Weights of a small GPT-style language model, trained from scratch on English Wikipedia: 40.3M parameters, 5431 steps.
MLP neurons of a small language model. Each row is named by its layer, matrix (down: output weights) and neuron, and shows model dimensions 64-319. Each number is 128 + 32 x the weight over its row's rms, rounded and kept within 0 to 255. Numbers have three digits each. A neuron's up and down rows have the sign that makes its largest values positive.
Before each neuron's rows, "fires before" lists the tokens most often just after its 100 highest values on Wikipedia text that the model never trained on. A number after a token or word is its count.

fires before: "\n\n" 53, "\n" 5
L8.down1189:135136149129118137142166112144129101151118191109174104132081174144093177099101211134102150069070117137161114114138139127121105095118128131110087189090085113149178118157074126093128166121129166191129134174164116167054093169170106139141123119092101124179134189080094078143159085152112093146113103152101127067117092120117121100064149140129119148192147122098079115206118111090186179154101119160097163127158104075124075161123117064139105107128147150167187143119081141119061059084118132126151132158118122107127172087141130133109190157140169097138145198115114075179061126100118113104099162146181115088092166081103221147133135120117068166143114061073091113085133121179110108147137184057075119154123115145135131111147062119142129078084119121123141120151085088156157135115169102

fires before: "s " 60, "out" 5, "t " 5
L7.down21:135131144100118149099147162153143174126138211120168135072192132074115085115141179133137132161161087179061078177119155098073133147143136142119126073151098130100129122118101127166132135130166096068085141148131147108128110174169155212123145150118118069161111125165089078172107148100083143098163181147117129157103091083100147147160090126095107088131202140106136145082194117096142119109106152153150073172135131176130163145122107180162135172147173150133098077172117146174141140160170100158172174124100084211076128067131134111125164142171159137126121123144108159128131109145180099112174117107127135078059110163132123108098107127145060174109046155145122106107138066154155106084160129171113141055111085080083124131159089168086146110091177116162176172178165145084156109122111134

fires before: "and " 23, "at " 10, "to " 9, "in " 8, "that " 5
L19.down351:162075108132147124163136140116121214142099000095094123116197139117070109161146101146110120153118124148133119148145115075085174110126120146147185127142173122068119168118151104139137052158145095122158146075115136078139096165122150165180134097140148122124153090122094183193125112123174109073086067097170153125111131121146138129142118091174114143126128092134134119136099098129080158112120127124112127097122181136096123087106118128084099135147129150073182100137172091105116139155115082065097107135148178109119088123142181122177095129150145134129131151130105140142157136093131141139112105147120132122180120120215142153099175116159144137152146162173113153182116093093073134114128162133132132130151122127125134155057163079122111122147144134000130126115119118082076130162144182

fires before: ", " 18, "as " 15, ": " 12, "==" 10, "." 9, "\n" 7
L7.down753:118166066118171088197147086108147132097101255138079155095074155113117122077149126116126115143132154139133137141119201160108156123140097116168107153165142131136039106112084166121162137156087164123178159131123131044114103117097148160107160129044108105113099170143105191149099114124109147175130133126135089172143094111098116121088092164144104174174059144112105132162123083150118091141140132159125150128092140164125144105130082140136102155136106122147163071210068154090120105123053127170102120191090110148161146121148095116127104096149131162083090122113106098150180095090143120145098118080105142172129166160127131127053095179109165150113158104141141133109161149157148134138115136150137148104062167142146150210123127173152108120124142138251094201076113068108150079159126127

fires before: "\n\n" 54, "\n" 14, ", " 4, "es " 4
L10.down990:075124158116214053097070128145141095123152172148176132157168110184113139155138118100104086126163142114163152068073132139126169185111128162135127191175153126151179151107179088104113146123136104161138137149135156121072147132104161128132098103192091097180154129086151087114109154121095150143155162108171105145166126133139130135141105056207091104122075153124153121127076144166091150174140083138114067165118174131146145146138131127155137120101127121133075104105140121097109137119127146105131133082158060090073178109123105109110151126115104095146104164101061140091098137142067115143125145105174087104134152163199184112134111134135107122127116161090105102140165109129168128129073114092146188139070114180198092109121135146163124084084100146141111175204118155101122109098130069

fires before: "States " 36, "States" 14, "Kingdom" 5
L8.down1110:191162137144136182096151074081119133163183108112118173124125117064117110152119142062178108061134072138102143149130141141066130087098174173141172133111150129135125044142090073153149090093120133102162129121154121085181119121132086147098148129147157110119137148164111055165072117136162177077158138115105109145108147049097133133174061079149089204068079127127120152111094127119112109135110154136135123137085100088132106122100138135132168169095131106144082111133169122212142118110124134120187107139162107036147108066153145092072109124168151089112131121133117117070154123132076051112161109126082173130125161145198085082172118141116122164104159099145185160089159106089135131173138147138137138141119150114086181108130164111139100158157087128126077113080102167187126121171108083

fires before: "| " 45, "(" 7, "and " 4
L7.down76:122178167129098152084111129106154129152155081147069156144147123135155056138110115140136105173184065122130147119147154173104105157173111116120114089093129094180182107165103202091138162166114158099139155170105124122154113111183150112173111084105142120167108129126115129155139110080105149148082125135152060199096188127108148138160152114213109115107174188137140098091121137132184146105120133111157099199141150145160140101118087177155107137111161109148124102149095116149084116085185153056143092178116110157065138141138083092154133138082126132153165126074122113132121159165138193143148102177069132106109129122140146187121118096148150095122139136168122173069140127148132194079167133107093090200082125107121126174168097152136112086093083146095083051135128141101140147132148142

fires before: "to " 31, ", " 25, ". " 8, "\n" 4
L10.down126:112124124084142199160178133105132089112099176112125116114128107149112093155041092129118128109073132133153093108186070124137087127120125165182096153112097077157042125154121113109125176151110107108123255098094143102162056135142122133076098093090132119130143124157172115171182113136096133099157106131117106125154106130152090111218084109118144191178089110125096118139119169191138130170155123141154093148120141069119130145207180127107213122129136093127133095109153152118133132170081151139098048114129148114108114128153108105180116132124104136147191102116133115155147116074135111144145130127179124137130122132124091131112118140178177113129080139130145108102064166139140081165109188096129145108118102141184171126104055068107112083199042089166127106136166127182169112161142099

fires before: "\n" 16, ", " 14, ": " 9, "y " 9, "tic " 5
L19.down653:153127104088103156118133179200111128088090116121100083093100123119159094130107148096194099160100111133151075148098122080106173119135145189098123172128155133123116123093174084165117173125156079110092111130150180153206177126191161051104171089104122125084178083071158101138158141126097105140136047189147143099134166135134133096101122150156131146193151153057122161149140161182090145139139041122171145119154120121128124088182149148089186059106175122132165135154156101108191105086078104100142093177139110074133127164131133098121132157189143179067102148158129127132115165124158148121123086145182115175119151158134153131195177107091122112145155151120131093137118138155112174138176099066116175146111098143167156148143160112115092068119075160106137122088121108112079139130105151

fires before: "of " 36, "in " 6, "and " 6, "(" 6, "at " 4
L8.down1038:106084115109141178129077120206127118113109032153157119065133123143162135124187118138098179141126119117177111114112151165156094139081109167109158092160149130145083136130133135093102094119147147126125165113184143113088118120138132100161129117122117184108131123119130138086136125097164184155088121122197171100085099141088146147101172143161168107205127142177114117113144164096109125098096152156089128072161159117123111101146184136110138160109131095116143152096159147073110102109184174081141163102160181142089060147126064124100143131099122154136128095146087073087133163140114150101135104142137140181105099092121117140124168147164132104081179127166109112148086085129166144151171109198165175160175108129136132196064111105099135120181149137031132078148160066118068157095067116

fires before: ", " 22, ". " 9, "'" 8, "==" 8, "." 5
L13.down1245:106144085135121093055173112114132142151110112153156080100122148068115173151126090076122171131122161104103078105065144127089077128087150155165155167162169141064131164084150127111112190069159102227102089115095133129137106131117124050103128188129151115135155124104099151107110112133147155166108080105105157084151135161088088157126100157118123134125117148110131058134150096095116157129111128149111135124173165210136077136106080158176122146159177105152142131096170137082191102116149110116136182160130130097152114151149155100128095148147123144143146108133102107138112078182115169177133086161131125114162143094056180107148129109158150082189154081116118098086129136146125143227118124087139148101144129140065166095040111090122125116089077099132142094089156037090102161109081167

fires before: "| " 32, "(" 8, "|" 8, "as " 4
L8.down1231:159187145109137093095105125121102120125126000066107104155132133129079104153113122137087127148141111116078147117122115175102116118149148121149135122095123092177128144161133167174134112137085129143111113139119159134081160118102142105133092159142106163167169132093130116162119117114085155140064123114107122132082216143185128160125121139135125080151149087083098146147143146126129167143140071135163158167212108198144164105109113113158178070152116120130192164117129118110085103139166164081084060155150142133188137152105129116126122188104155175106129117127115076127103129110130140102117129126091125110106099175084082127118112105131125103160077095072124113152160094158124141139161139099128159138094121141099152145118140169148152161152105156000120053111151183093164160109081113

fires before: "of " 38, "and " 12, "at " 7, "for " 6, "in " 5
L19.down215:102129116129096157138175113095135143136088033130182066060185162116106134079106092119140173152135120181160087161083138180135175094142136157138149098142164102199138161099215141114112088134129170136087138129175088081146104141106101141120082112171110106195082104104104107145114161130126156111114118117099133168105114164145156141140170113113117143142106137099114128142127130093096095120121128112155073108158153173172198088089114125091154098073127083139125144137148153070137079122094078132137177217144170141147124154167109103138157134119149188111156107109158130127126136097145137144100175144080120082135111126103124122117137145078131114144121106142145190182123097167112155128139176104155132196138151119090193161091144069133149089182126217056121087134090111086113122159122147

fires before: "the " 47, "a " 6, "that " 4
L5.down687:073043120103100171121078143092185117153165216108131125113089149148185141120151155105144108161156133158125133153127163178134127126160130166107183129144074122115174053166172128118141110091171112144151100130169083125078108090095163125077101105093189149091121164143119104118079068189142145153129183132105124181128125145075081122094143154197080159101091142086107125186068117130144183127192127159119147126127128094124116119086104149138127141099144155203136153117163174006100212152083080079158110135125150103137181151124107117156118133150166126083098174049170104141135136092088168145154158117118134139120114101123117130073101121060103134120139097185111140084089098151097105109147167143155218141112136105110119128125079117110147123146129131190163138084173121137153099117131118

fires before: "\n" 60, "were " 5, "==" 5
L19.down0:094068091131112139060143095125114102091087199104146083169094155121100133099103156124096147163035117100152181128123128177154125124183114113107119179091108126156111115038156127097111183170139148123111105164089128152176143095057118051109148155080172155126174110157161105129157123136141101144142162147133115095156153120168072120112122108144119132123140134137080132166125115143082101107147072116075048119105084126162084095152106122169136134146123109165092169094120185092194198134095091176122105171087026063106150162091163173078146068152102124124091143157131114133060147098143130219088146146103084134129137090100160152135178075142118114158105156093121093174110076129091117156121143124098168140124114156132138179116164140119115096121098159173054157160143079123134130140108095

fires before: "States " 36, "States" 15, "000" 7, "Kingdom" 5, "000 " 4
L5.down124:134114131119078117152066123079135140103128054110164152079086141074143110133143155069143123178087046136155175139062108142142153134069141176097124170110194151169143115114066121155126146106094120129171084115159134164147166129191150135093095119129141147134095120100084116187135142126154137104141147144185118117153174094108118154101131138089126130113090115111170132128115151143091175159100121116077078106152123144122087137185084137117067169068130098134063127113151109106130175110116103062146105117154080060111142053141124187110164122117139149155096169105158166136141156154148107118150087113105157127168154179136174090119182149119163157102174146123104119158097143139070140149081118170146073121112109086134101134183178185133126134146134126081137122169101146152140108083105102

fires before: "\n" 35, ", " 7, "==" 7, "s" 5, "al " 4, "er" 4
L19.down1248:133138156100065115036129163105116133119101030121153100170071095127099106144152121137169138158112100160135102174149102088119069140137080188081118152161106177122135098128145111130107122156141125112146185102058149153130085144141141174125175147128080097133154101149132124113142102203139066153144100100145112104176102132065105107093093158154151114121180197107164178191160096156103128100161136126159138106120074123147108113135161101135181159103136068098157097143143176119110092108112154101166183152177097114108146131114078142138123125209069142117120089142122105109111131092126130185183125181096148093138109098116118116100222146123097109137143134078157123094145141129169137158185184151054167088085104135147077143100161108152117113160097147060135085145148095168138129090107138

fires before: "States " 36, "States" 15, "000 " 6, "Kingdom" 5, "000" 5
L8.down1236:140126166151071095186146158101159114128096129136149152113078169090133103176135123112150158186083059091126141121119117073113131126126131115104123162060164134177107083120041177137104125101071150148156152165169121193152113131184079152105114064154186129138102115165104160106128079144166161120141120151144147137109189088145161104137105135132157151129092149121152137127139160143105123133131103164094098083109140121128071175181028184125103176084122095163082109092132118070121132116106120105125109111155082098107139099158144199145136115109091111161128145125144148089119148157137113068152096134132153126135160155133172087100182126159133162136145166172093134139109121142148137109115127169117102031124100047157134089136165132099146113128118148151177178176099171144133115108103058

fires before: "s " 86
L7.down330:135113060139117075085108142098144167094142206169160127121121117074103175114154179120118101170184169152120085112124094128101171116068125115139140142172095141115147152092091172096184109138114112128160103123102121085062125177112150165070121198105124124134111168069122116158057041114131151080200069106097076135150136131106158081111112109116053110122051044128068108108076080113119143099083103135157107162119092111090090135135091130140140143124171091169166131114044133194119136114114115076084180156137139131134122077109150137102132187156142113092113134133112135088130143140127118137154091152116144126153086154133143089098131137093069145092086116125144126071153121148104129170078108162095182127183122117106092166115110176073076134123127118178144179160163122160118106160125104

fires before: "s " 60, "ia " 4
L7.down1190:103099142185152105113136166091127098142123255132137090144157110121114106136121160131190078192092119141115155156145154052124114156118130123134111116144147115100136133145106118092154164131099142132109084152153096117135152150130082134142139142155130096135092131141127131175062122058089130178148138111092154106114136073130116122089117150074154093151047129134134113148104103160130144105093127120135175157105170171121156094135127132102080102112069119122080111144073133131122048115137140144164115150123109108144168103170157134079130114117150092155120125113075153146173123077160125111125140073141154141117146156167116143114094127149126205117120137177107122120090125157083135162111107111067133130167157094070155124125145232169110146097145134232119255105176104085117104141114164

fires before: "the " 59
L7.down187:114128105169072110092100130126137127138136062118089121144114154128164155146119133120097114188162116137127136092090106142087087168109060163120145028152111125085155102090146147081099153126174138154098142162206168140031176168140121195088166115167159140163133164138062108118115143146122131107108183103072142191121142132113131139110150131152142093133120060120108171153105126106140198164155104143166176200123104130137162085086054110119112118161172134126120140124118161075098144076111145071143134123100134144105191150114120154128098141140182131141075119105101148154140124174125105086133123030188133092148068168120137149138114134134136126101119125129157108142069152179046171105129126182091174105132146107098138159149099157102170128103127130072136129071179113136161123098091164

fires before: "s " 80
L7.down764:110145136147136085120178124164184147131150166155140161099125101128145143077158201126123092146183118167129091161053129149118129097159122119059126073129135122148180139111143156145169132165092132109169109166148145132116141184103148119134123134141061123172136109118132121111085079102096149109120123130149139102157122090093097072174102127146046134119058110122095125081117154083087117101133146174166085159164114105102110167120123190195101126149136123114158099113087142151083092087103148074109201156135121126140054100114169083130133160147133147115135099107116129097140126161158085108157103143111171120123118129125166072080142141077155078131126087132099059068138147161103152125114156197120101183159064132088100121061153160112110161181153123174197134142187141114066102182151043